From a checkpoint of a small transformer trained on Wikipedia.
Architecture: LayerNorm before each block, no position embeddings, biases, ALiBi.
MLP neurons of a small language model. Each row is named by its layer, matrix (up: input weights; down: output weights) and neuron, and shows model dimensions 0-95. Each number is 128 + 24 x the weight over its row's rms, rounded and kept within 0 to 255.
After each neuron's rows, "fires after" lists the tokens most often just before its 100 highest values on Wikipedia text that the model never trained on.

L2.up763 [ 98 127 125 121 136 134 162 133 128  86 155 142 133 168 121 177 153  85  78 140  83 115 104 127 104 120 129 111 128 124 133 145 160 108 125 134 145 152 131 114  93 152 116 162 153  84 166 145 134 113 144 146 179 160 168 131 142 130 158 141 133 143 114 163 181  91 110 143  91 135 172 132 120 136  85 115 109  90 117 122 123 118 155 148 147 121 132 129 117 127  94 133 110 125 133 140]
L2.down763 [159 149 121 102 127 119 115 146 173 144 130 140 157 116 117 108 131 133  93 165 106 120 109 147 110 125 166 123 106 122 128 119 157 136 133 171 122 153 103 143 159 135 101 129 125 149 127 122 111 122 107 126 123  95 139 136 135 135 112  96 131 131 121 157  74 129 123 146 127 100  89 105 111 123 117 116  93 118 115 139 106 140 202 115 126 120 148 159  68 117  99  99 149 129 101 117]
fires after: " l", " the", "l", " L", " The"

L2.up475 [ 87 139 128 116 126 104 138 108 157 130 116 192 132 121 122 144 107 152  70 150 131 119 171 112 115 116 100  82 116 135 149 131 133 114 123 154 160 145  82 104 104 148 180 112 136 165 129 155 134 153 153 108 113  96 138 148  93  89 121 151 143 143 119 149 124 133  85 113 142 123  99 131 163 137 101  99 142 153 135 165 149 124 123 137 114 109 105 108 147 109 136 146 125 156 112 126]
L2.down475 [123 179 129 128 122 107 158 136 117  97  93 149 161 161 134 124 124 117 128  96  99 122 108 159 133 152 129 162 151 127 153 102 160 112 133 114  61 138 114 176 123 127 135 136 162 104 110  61  81 107 123 121 148 140 113 105 146 128 116 130 127 152 127 109 130 143 159  79 142 140 130 134 108 113 159 152 121  92 120 126 138 150 143 123 133  95 134 163  90 139  89 128 143 136 170 143]
fires after: " l", " st", "t", "l", " St", " ch"

L2.up316 [146 126 142 159 122 163 140 108 161 159 142 118 122 132 148 110 135  96 105 177  90 163 132 165 112 133 128 136 154 151 108  99 144 135 143 152 146 106 128 141 139 120 109 143  93  61 109 167 169 115 167 112 114 106  88 135 136 133 131 105 137 135  96 104 147 133  82 148 146 116 131 146 101 132 118 154 171 148 109 102 150 126  77 157 113  87 159 107 106 141 144 115 177 125 114  99]
L2.down316 [104 173 134 125 107 157 129 149 148 150 146 116 121  97 122 145 164 125 169 118 116 140 107  71 125 152 125 135 118 139 156 132 121 112  96 132 114 136 134 152 160 147  99 111 110 119 103 130 117 150 145 119 166 126 140  96 175 138  99 185 121 145 158 183 143 101 100 127 112 108 149 122 118 117 124 172 138 140 135 116 136  96 155 143 140 168 123 139 114 118 127 137  81 121 128  93]
fires after: " s", " h", " l", " L", "o", " S"

L6.up583 [107 158  98  92  83  88 150  91 113 126 123 147 146 124 138  67 109 114 144 109 122 125 107 120 140 145 100 142 126 143 105 123 136 132 186 138 136 163 169 100 138  98 125 128 153 117 138  97 106 105 103 172 110 115 171 128 152  76 108 127 117 150 152 112 176 162 100 156 130 128  94 123 144 125 113 101  80  87 144 124 157 117 154 154 111 103  95 118 110 128 146 187 134 107 148 110]
L6.down583 [117 114 168 131 131 127 147 108 140 113 111 122 128 167 147 134 105 140  47 133  84 148  95 167 136 103 156 125 118 118 137 113  87 102 121 115 160 151 117 143  87 171 160 139  78 146 144 138 115 172 166 122 163 114  91  88 128 162 139 114 134  95 134 147  98 124 125 138 129 137 183 138 123 152 123 143 146 102 104 122 110 160 104 126 138 155 143 135 131 115 112  96  93 139 108 197]
fires after: "f", " W", "ord", "s", " T", "w"

L2.up483 [136 128  95 165 143 101 127  73 133 132 135 160 143 142  96 176  94 106  88  63 107 158 149 184 167  98 143 116 133 137  83 131 137 118 155  86 109 139  99 142  95  73 140 139 119 141 131 170 134 153 131 127 148 134 130 128 175 107 137  98 135 157 159 110 116  90 128 173 159 121 117 124 136  93 140 144 127 134 120 153 120 156 101 167 143 124 140 102 136 138 155 154 103 137 105 139]
L2.down483 [113 119 115 144  75 158 147 133 156 129 110  91  80 104 172 128 135 150 161 151 100  94 121 131 121  94 137 139 144 145 166 133 155 155 117 130 133  86 106 168 125 149 126 132 102 119  93 115 148 161 137 134  79 110 113 136 143 143 136 131 128 161  93 104 144 154 121 148 149 147  93 141 127 155 179  84 118 120 143 110  84 136 142 117 122 122 131 106 125 146 132 144 146 160 155 123]
fires after: "l", "o", " R", " l", " L"

L2.up103 [124  75 107  97 139 132 149 149 111 136 134 118 159 118 110 119 129 151 142  92 107 127 185 105 135 126 143 171 112 140 127 110  78 122 111 101 131 160 135 117 151 111 162 136 103 127 155  93 120 148  88 106 124  77 144 147 122 139 125  79 133 159 121  98 135 186 120 120 160  91 134 134 105 141 128 148 108 172 124 127 136 155 150 120 126 137 105 135 126 108 105 154 136 114 134 141]
L2.down103 [132 105 178  97 110 164 126 168 123 137 146 138 122 126 124 142 126 110 156  98 173 157  90 123 108 150 141 113 145 103 111 153 107  99 143 139 160 141 158 113 122 102 124 124  98  84 119 115 137 129 106 131 113 127 171 149 146 138 117 129 131 124 156 135 206 146  88  97 165 128 155  82 168 108  90 148 139 141 103 131 104 108 138 133 115 138 145 171 129 109 139 118 147 120 117 121]
fires after: "v", " d", "es", " f", "i", "iv"

L2.up57 [121 148 126 108 127 132 180 161 114 140 113 152 137  99 123  91 119 125 163 126 123 160 101 106 123 133 111 145 110 151 155 157 119 127 138 155 148 129  80  50 148 136 128 120 117 148 149 121 100 100 136 132 102 108 135 127 118 140 115 110 123 151 123 161 167  95 130 141 110 138 142 110 105 116 142  65 106 127 100 135 146 111 129 149 131 133 125 122 127 112 158 136 112 116 120 132]
L2.down57 [147 121 116 129 140 158  84 150 200 122 132 147 142  94 127 135 137 127 120  92 105  99 122 106 175 121 113 102 118 150 140 124 102 106  80 144 136 138 150 137 120 136 117 148 109 101 163 124 145 128 140 144 124 152 149 153 113  92 104 144 143 109  95 109 135 177 112 153 130 147 114 108 143 119 123 146 169  66 126 104 158 125 129 127 108 114 161 125 154 164  84  80 130 181 110 162]
fires after: " s", " S", " v", " D", " V"

L3.up127 [101 136 150 156 114 124  99 134 126  80 145 142 137 106 136 127 111 108 116 136 165 121 142 126 176 153 129 133 169 124 131 162 188 138 122 100 107 119 123 108 113 135  82  73 151  88 169 105 136  81 122 112 136 135 124 143 142 128 160 130 152 115 111 171 141 149 115 121 183 156 121 172 147 115 145 122 134 112  88 110  73 108 145 153  95 102 153 155 146 139 129  92 122 125 119 138]
L3.down127 [ 61 140  59 117 106 139 117 130 127 122 162 130 101 111 116 127 143 117 137 156 129 161 140 151 150 166 122 115 121 141 109 125 127 144 116 139 151 162 188 151 126 158 138 148 132 124 164 151 149 134 153 117 163 158 118 156 113 140  85 157 126 113 141 100 116 124  90 110 121  81 139 113 118 149 129 132 115 190 161 142  91 134 131 139 119 157 108 178 112  86 138 105 148 142 162 111]
fires after: "l", "n", "it", "u", "at", "z"

L2.up706 [118 166 148 123 109  90 109 142 130 121 111 147 117 142 119 139 131 160 106 140  97 120 153 131  87  97 112 134 126  95  91 109 133  83 124 112 146 141 141 129 114 179 134 100 165 126  93  77 132 151 144  90 133 154  80 142 106 131 140 137 137 160 134 144 102 146  86 146 137 147 134 110 164 177 159 105 166 139 126 153 133 131 110 127 139 129 125 127 129 120 110 109 138 146 158 108]
L2.down706 [144 101 141 148 152  96 110 139 127 124 163 143 128 168 129 106 116 137  97 123 157  75 101 136 136 165 154 138 111 148 185 165 139 117 133 119  93 112  71 158 148 138 116 141 128 132 126 109 103 160 138  94 151 143 133 142 141 115 127  80  95 137 141 185 126 113 116 189 119 119 115 166  89 155 139 147 140 143 143 120 113  98 144 167 150 102 139 140 115 134 111 113 147  86 135 132]
fires after: "t", "l", "n", "in", " in", " In"

L3.up81 [111 107 148 130 129 144 115  73 112 113 160  98 103 149  97 132 143 151 149 116 137 169 144 116 134 108 137 108 139 150 104 106 113 126 135 136 147 122 125 133 118  84 102 144 145 142 100 128 147 157  67 158 154 145 125 123 138 102 129 143 118 158 135 158 169 109 138 158 171 142 110 130 173 130  95 147 153 123 101 125 148 112 185 139 114 131 183 111 111 118 145 117 105 167 201 133]
L3.down81 [147 138 175 170 126 100 107 135 131 106 184 105 156 171 131 146  80 120 119 112 117 112 144 130 157 151  84 111 129 151 138 144 128 150 133 167 142 118 127 148 137 127 106 111 134 114 128  85  99 112  99 155 111 132 125 110 129 137 156 173 104 163 136 112 151 137 112 121 115 103 141  99 161 107 171  94 188 108 137 174 112 132 122 104 133 148 126 116 100 113 110 102 131 149  76 123]
fires after: "es", "c", "l", "if", "p", "im"

L2.up405 [129 112  89 140 144 124 152  95 147 125 146 151 176  98  93  92 110 150 138  72 142 138 117 167 147 127 121 145 120 106 102 158  97 146 157 118 123 113  92 133  81 119 132 101 129 154 175 134  98 160 130 161 122 111 136  76 113 131 151 112 147 156 128 110 132 104 173 122 138  99 131 134 128 155 109  96  98  93 138 125 118 158  88 144 109 105 113 140  92 148 112 104 145 125 104 164]
L2.down405 [ 94 121 110 139 121 129 147 142 176 103 108 168 137 135 134 153 104 101 112 137 108 138 115 136 107  99 163 112 123 143 126  67 153  93  82 140 115  97 122 122 179 138 119 115  73 124 122 141 147 124 126 129 129 155 172 153 173 128 130 152 117 109 139 124 138 119  81 131 137 143 122  69 150 102 139 145 127 177 136 146 132 128 151 185 137 179 106  93 138 121 173 158  88 148 119 130]
fires after: "or", "al", "l", "o", "ir", " W"

L2.up496 [110  96 110 175 128 131 114 127 111 120 134 166 126 144  96 143 160  99 155 167 107 148 146 167 150  91 161 175 139 123 140  85 113 137 129 103 152 144 109  97 119 134 130 113 144 131 142 134 131 135 121 134 136 114 156 161  90 107 151 145 166 155 119 124 180 146 114 148 108  98 118  99 124 156 107  62 118 183 126 146 122 159 125  81 137 130 118 158 121  99 105 166 133 117 154 125]
L2.down496 [152 163 135 162  97 150  71 126 165  98 108  99 135 141 173 118 139 122 134  72 143 130 101 105 125 149 123 103 149 130 118 119 172  96 118 129 123 162  91 132  90 129 135 119 127 121  85 124 152  95  99 125 116 111 163 128 125 100 105 123 115 155 161 154 129 119 110 129 139  96 155 145  99 134 152 118 143 116 115  94 128 135  99 169 156 146 141 158 151 160 152  98 160 119 148 158]
fires after: " 19", " D", "i", "d", " d", "id"

L2.up460 [129 156 116  97  99 117 109 136 129 126  92 168 122  99 128  75 129 129  98  75 109 121  97 153 166  96 111 135 131 150 165 116 129  93 157 151 125 173 122 149 151 176 116 110  98 151 120 117  91 163 123  98 136 143 133 130 121 126 109 148 144 135 115 128 145 149 109 121  88 138 133 156 143 122 143 157 139 138 107 195 131 169 109  82 101 103 137 145 108 151 136 118 144 108 126 156]
L2.down460 [127 114 161 147 143  89 176 132 116 111 158 122 143 129  76  79 155 124 175 154 178 120 117 142 114 169  91 121 154 118 114 135 125 110 121 102  85  99 118 106 134 132 137 161 156 114  70 176 144 143 134 108 143 138 131 123 145 147  89  99 161 141 155 117  84 140 150 125 136 112 148 153 131 145 118 132  99 108  93 131 135 152 185 149  96 122 110 125 111 139  95 100 140 105 115 125]
fires after: "n", " m", " ", " M", "c", "l"

L3.up79 [137 157 135 146 175 141 169 120  74 102 115 178 111 166 108  83 137 152  78 115 124 101 102 117 182 158 124 128  91 140 108 105 102 160 151 158 148 129 117 111 117 141 108 117 130 138 146  54 128 148 133 115 119 128 115 131 112 131  75 157 125 151 132 107 120 129 102 117  97 103 136 150 175 108 125 123  81 128 121 144 193 108 119 128 129 135 138 167 109 135 159 129 123 116 117  55]
L3.down79 [ 99 134 117 137 106 113 142 119 171 111 101 128 140 119  73 104 139  90 117 117 123 122 115  94 128 142  94 157 130 126 122 108  96 141 114 128 135  95 159 138 138  85  99 115 120 102 124  99 128 143 157 102 126 146 190 207 120 107 118 133 156 105  82 158  70  92 119 159 153 141 133 151 161 140 120 128 119 126 151 145 142 128 127 116  98 133 196 101 136 139 134 120 100 136 159 171]
fires after: " B", " s", " O", " P", "O", " S"

L2.up335 [100 117  94 142 154 118 147 150 121 152 161 128 106 117 155 116 131 132 114 109 114 160  98  91 123  93 117  87 123 173 161 133 145 149 145 124 103 119  98  82 154 138 130 129 117 193 101 101 128 135 145 147 115 138 143 164 134 152 111 105 107 139 118  84 136 125 102 115 107 150 139 136 117 125 116 152 144 126 152 126  77  93  87 129 126 105 126 141 137 129 156  82 146  97 127 111]
L2.down335 [114 166 125  96  84 124 178 113 167 102 131 113 124 179 165 104 132 123 134 125 173 133  92 124 128 102 134 196 154 118 131 170 185 144 113  87 121 134 120 130  86 137 158 125 156 120 131 100 126 110 110 122 146  92  82 172 121  99 106 137 127  96  95 134 118 130 180 130 124 111 104 111  97 123 141 112 136 119 143  66 153 122  94 157 108 127 129 127 116 122 119 113 124 119 152 158]
fires after: "t", " se", " f", " in", " F"

L6.up116 [ 92  97 129 185 123 124 152 118 109 120 108 152 123 159 148 125 135 128 118 150 122 114 138 159 140 153 141 146  67 159 144 112 164 132 128  91 120 121 142  98 143 110 134 152 151 113 140 150 124 146 156 111 141 125 152 138 175 143 125 118 152 124 106 114 163 108  83 164 110  66 132 146 136 129  88 154 152 116 121 116  92 146 158  95 130 117 109  76 134  77 130 136 147 127 102 129]
L6.down116 [144 148 130 114 135 148 142 155 125 110 107 108 131 115 101 155 139 111 164 155 107 182  85 113 161 165 108 135  99 130 126 161 123 110 145 179 132 100 124 145 109 121 136 123 126 181 131 100 115 121  98 122 160 132 106 114  92  95 134 120  62 154 140 130 110 118 101  44 137 100 134  76 101 104 142 123 161 145 129 153 152 105 134 114 145 133 115 168 130 135 114 112 137  92 124 111]
fires after: "o", " L", " l", "ro", " H", "re"

L3.up435 [150 101 124  84  94 143 111  94 102 137 119 122 136 110  80 118  80 168  64 121 127 137 100 109 175 139 152 137 118 144 146 178  83 141 112 124 113 162 145 139 130 125 175 138 123  89 144 155 105 107 108 110 110 109 137 117  97 121 103 157 152 137 128 138 143 162 142 121 114 113 121 119 186 138 124 148 121 180 139 106 154 108 125 126 110 100 142 113 154 107 128  80 155  93 118 146]
L3.down435 [ 90 147 157 118 128 127 143 158 123 108 148 170 103  89 118 133 170 100 145 145 175 151 146 116 120 110 152 144 175 115 125  95 149 127 141 125 134 107 134  82 126  98 129 136  96 134 126 115 123 163 149 106 116 138 157 106 121 155 119 103 141  82 155 123 162 143 142 113 111 140  97 125 123 136 197 100 108 121 126 119 110 130 126 138 134 114 124 135 108 131 126 126 141 120 116 124]
fires after: "r", " C", " G", " ", "iv", "c"

L3.up312 [ 95 104 134 119 131 149 161 124 118 154 125  99 114  82 127 131 149 144 133 140 153 132 143  97 118 187 113 129 141  98 138 143 137 122 107 116 155  95 150 156  72 143 147 109 140 112 106 145 125 126  98 139 111 152 151 162  95  81 101 163 127 123 109 132 146 163 147 123 152 126 144 185 133  92  94 134 120 130  92 124 125 102 152 133 127 152  92 124 139 198 135 113 139 131 135  93]
L3.down312 [126 135  86 138 106  93 125 107 144 137 142 135 145 141 157 131 124 119 137 113  97 147 170 111 115 147 112  97 130 149 114 141 117 148 128 148 169 174 132 123 133  93 114 147 122 131 136 119 128  78 136 131 123 104 128 121 161 111  98 116 128 132 117 126 140 134 122 134 140 107  89 108 144 146 168 122 104 152 134  82 103 187 161 138 151 165 153 151 114 128 102 117 100 140 132 123]
fires after: "on", "i", "n", "ord", "z", "er"

L3.up545 [110 145 143 168 117 130 139 132 125 107  97 116 168 102 125 126 110 167  71 118 161  87 142 105 114  84 127 135 139 107 126 120 172 122  96 141 136 123 109 121  94 175 106 105 203 138 109 152 160 129 131 115 146 127 142 124 161 155 131 149 128  94 107 170 114 135 101 128  80 129  84 138 150 121 121 126 123 154 138 117  99 117 125 106 173 134 145 108 169 135 107 115 121 148 152 130]
L3.down545 [147 156 124  85 117 125 104 125 111 126 159 127  93 122 132 107 105 111 145 149 135 170 129 150 139 154 106  94 151 130 110 136 116 166 141 121 108 123 133 150 128 102 150 150  73 154 135  96 175 133 131 109  98  97 116 125  96  93  93 128 146 134 134 100 121 118 140 144 124 165 172 138  81  97 128 126 113 147 105 159 135  85 127 167 116 122  98 151 127 110 153 139 154 139 119 112]
fires after: "l", "id", "os", "an", "n", "ud"

L2.up99 [145 113 148 156 160 144 174 117  98 149  98 141 126 119  99 108 101 127  93 130 128  76 115 111 136 103 140 139 100 146 147 144 136 132 156 168  54 132  61 152 116 143 123 132 142 103 107 153 105 136 143 104 113 123 127 118  88 141 161 133 117 162  72 139 120 154 132 119 103 154 140 139  72 128 129 152 134 131  96 151  89 133 131 138  72 103 181 137 106 149 110 128 125  98 140 145]
L2.down99 [ 95 134  80 102 136 127 124 126 143 133 134 139 125 129 127 101 141 162 137 120 123  97  92 109 139 167  96 132 115 105 100  87 153 130 166 106 149 129 122 122 117 125 149  81 127 116 171 138 142 142 123 152 163 118 143 133 100 141 123 130 124 126 174 134 113  97 146 111 127 115 149 147 108  85 140 127 126 102 127 177 112 179 111 162 185 115 113  73 122 164 142 113 135 141 120 125]
fires after: " A", "l", " G", "o", "c", " n"

L3.up8 [119 159 113  84 113 109 152 151 120  96 127 118 195 133  95 119 125 118 136  69 117 151 147 112  88 134 122 145  84 101 129 103 153 124 146  99 147 167 114 162 135 131 100 130 107 118  78 148 123 114 125 123  89 135 143 145 124 113 137 140 146 120  77  75 133 123 135 140 119 141 116 124 156 159  98 120 125 126 138 146 183 122  95 128 103 159  82 157  97 139 110 121 129 138 125 145]
L3.down8 [115 121 120 127 160 126 118 135 130 137 117 164 132 134 163  68 142 167 173  97 150 104 112  93 156 123 122 122 106 137 120 118 105 115 126 130 128  87 110  80 108 111 116 111 106 122 157 132  83 131 105 128 123 126  95 103 141 115 168 109 125 111 140 178 140 143 163 148 140 132 114 120 131  95 109 128 156 101 124 114 145 148 160 145 135 148 164 147 133 146 141 129 151 148 124 140]
fires after: " C", "l", " m", " f", " p", "h"

L3.up434 [122 150 114 142 115  89 151 132 144 119 124 147 135 147 136 132 140 140 118 152  93 127 120 105 117 136 113 102 118 160 121 140 103 128 166 113 141 166  66 132 129 203  92 121  95 159 114 143 100 154 159 119 143 109  94 135 116 108  92 159 136 153 103 117 104 125  90 168 127 123  83 118 153 180 110 111 109 120 155 179 145 182 110 115 156 101 130 148 163 153 144  94  93 133 135  91]
L3.down434 [101  98 112  83 160 125 146 122 133 116 105 100 148 147 118 113 142 148 116 115 160 110 141 114 146 117 186 182 111 115 146 166 135 107 108 169 153 119 117 126  90  79 138 162  93  97  91  97 134 149 126 148 159 118 128 142 129 127 160 103 111 158 154 169 125 150 117 113  73 130 153 128 111 116 113 123  96 116 127  96 150 119 143 160 126 134 128 153  94 113 166 154 163 172 157 143]
fires after: "l", "it", "t", "6", " L"

L2.up46 [179 184 135 129 129 132 111 113 140 149 147  90 136  68 114 121 121 159 138 107 146 100 122 109  95 112 128 121  93 135  84 107 146 123  98 111 133 140 151 120 138 131 103 120 184 154 149 172 110 107 109 131 159 143 135 119 109 141 150 138 128 147 123 101 122 121  97 120  94 112 102 128  95 138 103 107 144  99 129 134 146 149 121 157 166 116  84  83 137 120 121 115 165 153 141 155]
L2.down46 [165  82 142 155  84 132 143  83  97 118  95 135 153 185 118 123 134 146 116 156 122 131 136 170 122 162 148 105 133 109 175 114  94 117 166 175 101 114 132 128 145 120 151 149 133  89 136 129 166 124 130 117 119  80 110 122 137 120 131 133 124 135 147 164 121 162 153 135 110  95 126 134  95 129 139 147 121 146 106 144 104 112 148 122 145 149 112 158 137 147 159 139 100 110 114 109]
fires after: "ri", " pro", "em", "-", "o", "i"

L2.up107 [149 103 162  60 112 106 159 131  88 136 128 145 146 135  93 109 162 141 144 112  93  97 108 148 144  98 107 127 144 119  77 102 154 106  86 146 128 111 134 120 149 149 119 102 138 150 137  94 106 165 172  76 129 169  85 121  73 109 142  81 130 113 125 124 153 150 120 115 125 128 129 101 114 100 129  98 151 131 105 131 110 121  98 113 111 142 142 148  99 119 127  95 131 144 151 134]
L2.down107 [122 128 133 150 154 175 119 132 146  97 171 123 143 119 166 131 164 120 106 139 125 124 138  91  82 151  90 142 126 106  89 203  98 130 139  86 105 120 157 137 109 125 149 117  90 110 112 102 180 129 123 123 145 141 118 130  95 103  95 152  94 160  92 126 148  89 107 126 105 135 150 103 119 134  59 143 120 125 158 132 137 125 114 149 117  94 119 120 172 124  83 112 158 136 143 157]
fires after: "t", "c", "v", "g", "l"

L3.up565 [122 126 118 119 194 120 132 124 143 101 129 162 114 143 153 123 129 144 157  92 116 122 117 142 111 100 114 162 124 120 117 134 110  78 109 133 166  81 130 111 108 113 119  95  91 157 150 128  93 118 161 120 132 159 123 151  99 100 154 147 102 185 121 106 159 172 124 120  79 107 111 132 135 113 155 161  93  95 153 131 133 108 121 120 129 118 103 132 116 143  84 116 124 126 175 114]
L3.down565 [118 137 126  98  75 124 145 148 151 172  95 117 150 125 110  72 119 107 147 139 124 116 141 121 144 135 145  74 112 105 139 137 144 110 171  85 152 152 100 145 150 109 138 105 160 121 139 116 116 152 111 170 134 174 145 141 104 162 100 141 151  71 132 130 137 142 148 158 111 145 142 124 130 111 125  58  96 147 120 123 127  94 130 125 135 124  80 142 136 113 143  82 143 184  70 142]
fires after: "t", " I", "c", "r"

L6.up446 [137  81 176 124  88 111 122 172 132 148 125 138 105  91 102  80 101 122 108 114 124  80 138 122 116 136 156 148 107 117 115 155 148 133 157 135 148 126 148  95 110  88 103 151 107  97 120 139  91 113 165 124  82 113 152 119 137  93 129 152 183 149 174 130 154 198 139 156 154 139 148 172 145 118 130 146 139  97 108 122  75 127 187 113  66  84 170 140 142 100 120 115 107 107 122  90]
L6.down446 [150 158 126 138 109 161 143 147 153 101 105 118 141 106 111 167 161 107 125 153 128 143 113 121 128  66 161 154 127 108 118 143 151 151 121 113 138 148 148 136 170 151 105 121 162 122 167 112 175 106 105  88  93 151 109  95 121 158 147 129 120 123 121 110 156 114 146  89 108 116 141 144 129 119  86 169  99 124 123 124 128 127 146 124 106  86 156 157 144 155 153 108  92 160  91 111]
fires after: "el", "u", "m", "n", "r"

L3.up52 [ 99 149 192 105 107 147 119  66 133 117 124 107 109 145 110 127 179 148 151 140 143 113 155 111 126 141 112 145 107  95  98  80 116 110 136  88 124 121 110 108 148 151 131  93 119 148 162 138 151 117 154  96 132 146 121 142 134 130 132 106 127 143 139 130 139 126 111 146 104 104 127 111 112 135 127 131 158 123  98 101 117 155 123 165 162 131 121 149 102 114 128 121 128 130 155 134]
L3.down52 [149 106 129 100  95 155 159 123 149  86  95 152 137 124 104 130 161 105 155 119 122 130 154  81 135 158 120 108 118 167 158 133 135 136 146 123 129 137 142 114  92 160 122 146 118 108  91 123 126 142 150 154 122 119 103 156 123  91 114  68  89 117 129 114 133 131 114 125 150  88 183 115 177 132 141 135 122  78 175 118 101 156 153 140 158 139 126 129 115 146  93 120 135 124 166 126]
fires after: "v", "t", "e", "av", "nd", "g"

L3.up512 [166 128 138 100 110 141 119  83 108 111 111 118 153 114 104 115  91 159  96 113 115 133 128 134 155 121 116 161 150 131 163 156 139 110 181 162 125 136 105 113 166 124 115 138 156 136  65 134 100 141 154  90  97 111 123 169 136 179 120 125 109 157 101 123 128 136 138 101 132 147 139 151 105 118  88 137 121 145 116 117  99 114 116 112 136 133  88 123  94 144  92  95 145 138 125 123]
L3.down512 [113  99 174 133 166 103  89 118  99 113 128 101 125 121 159  93 140 145 196 143 141 140 140 119 138 177 106 123 110 114 157 129 144 148 119  97 130 132  93  99 142 130 144 151 114 141  86 125 197 130 127 103 156 129 156 140 208  76 140 150 116 125 104 177 143 125 125 117 102 117 123 117 131 116 130  80 144 126 113 158 192 130 151 157 136 143 112 166 114 143 120 102 165 133 136 154]
fires after: " C", " c", "0", " M", "4", " m"

L2.up491 [141 147 119 132 134 163 124 100 128 121  99 128 160 155 131 123 100 184 131 119 159 114 146 124 127 143 119 146 159 118 119 143  96 144 114  91 103  81  89 129 136 140 112 152 139 138 124 156 112 135 133 108 132 120 133 127 153 123 123 142 112 109 140 117 140 111 136 127  99 156 122 117 105 125 153 130 149 109  93 121 150 105 139 147 109 115 126 100 140 156 156 172 164  81 125 162]
L2.down491 [127 134 148 137 121 143 117 104 124  95 150 170 110 138 124 188 143 104  74 131 112 157 162 112 166 128 123 100 122 148 150 131 127 126 119 148 116 143 178 118 180 126  95 126  86 150 126 158 144 115 114  96 151 129 115 143 122 122 136 106 105 152 114 132  83 133 135 111 172 144 138 150 141  93  93 105 116 108 134 135  83  84 138 150 105 172 111 109  71 101 126 109 142 135 127 133]
fires after: " A", "u", "A", "r", "–"

L2.up39 [ 98  83 138 118 117 129  77 102 107 185  99 156  94  98 129 113  98 161 138 134 137 111 139 134 123 113 132 163 140 124 173 128 122 142 149 114 134 126 149 151 133 147 130 132 130 144  80 102 137 142 153 148 107 130 119 161  86 113 133 137 111 138 159 119 179  94  96 151 140 123  93 125 134 127 119 149 178  91 131 153 114 110 131 176 132  75  82 131 140 146 116  98 177  82 132  91]
L2.down39 [140 145 136 151 127  98 178 164 154 108 139 104 152 130 144 123 107  87 121 137 105  71 101  96 140 138 116  83 152 166 121 149 140 172 133 151 184 109 144 145 110 134 142 105 156 149 101 138  69 134  83 102 111 127 115 115 149 122 130 136 104 111 111 131 136 118 117 121 162  98 102 121  94 120 159  97 127 110 123 135 146 170 130 108  73 162 112 129 139 123  80 151 135 156 100  96]
fires after: " in", " T", "t", " at", " se", "ity"

L3.up238 [124 148 159 201 157 105 126 127 160 119 124 149  89 146  76 116 111 177 138 124 131 117 124 115 134 141  92 137  84 154  59 137 117 111 147 151 154 117 136 116 117 103 102 101 125 158 143 115 115 140 100  98 131 111  94 111 144 115 152 141 118 141  93 152 192 163 145 148 170 136  91 130 123 155 129 147 126 104 136  88 119 128 128 105 139 137 118 141  78 123 126 150 133 142 182 174]
L3.down238 [113 102 144  90  78 126 125 133 106 143 117 111 112 131 172 142 149 149 136 117  94 147 145 109 129 141 123 138 135 109 171 162 152 120  91 140  88 156 138 146 174 125 108 145 137 132 154 131 119 126 148 148 123 124 126 115  78 133 151 119 132 118 149  97 112 119 140 143  92 105 161 108  33 114 137 101 123 112 132 138 154 133 126 122 143 153  75 142 147 114 161  93  76  72 122 149]
fires after: "l", " st", "is", "c", "ac", "i"

L2.up34 [107 135 121 124 111 109 159 149 165  79 124 113 139 133 107 147 127 163  88 161 129 126 118 164 140 152 103 126 126 115 167  93 140 135 170 124  98 156 130 121 113 139 132 145 110  97 124  97 133 102 155 132 142  85 126 146  93 106 144 131 147 193  83 145 122 155 107 120 141 161 186 142 168 130 100 104 140 119 110 134 153 141  73 122  92 161 102 133 133 147 154 141  95 131 131 127]
L2.down34 [129 137 111 121 121  75 130 104 140  87 128  97 153 138 142 105 140 143 154 103 105 158 132 125 129 133 160 155 126 126 115  98 114 148 137 192  88 191 141 129 140 159 134 159 136 117 116 124  75 140 134 117 171 102 139 138 149 135 117 126 148 159 137 168 120 146 103 103 108  68 130 141 103 145 114 109 143 106 114 145 128 135 165 118 125 103 135 115 107 109 138 161 124 146 118 125]
fires after: " l", "i", "l"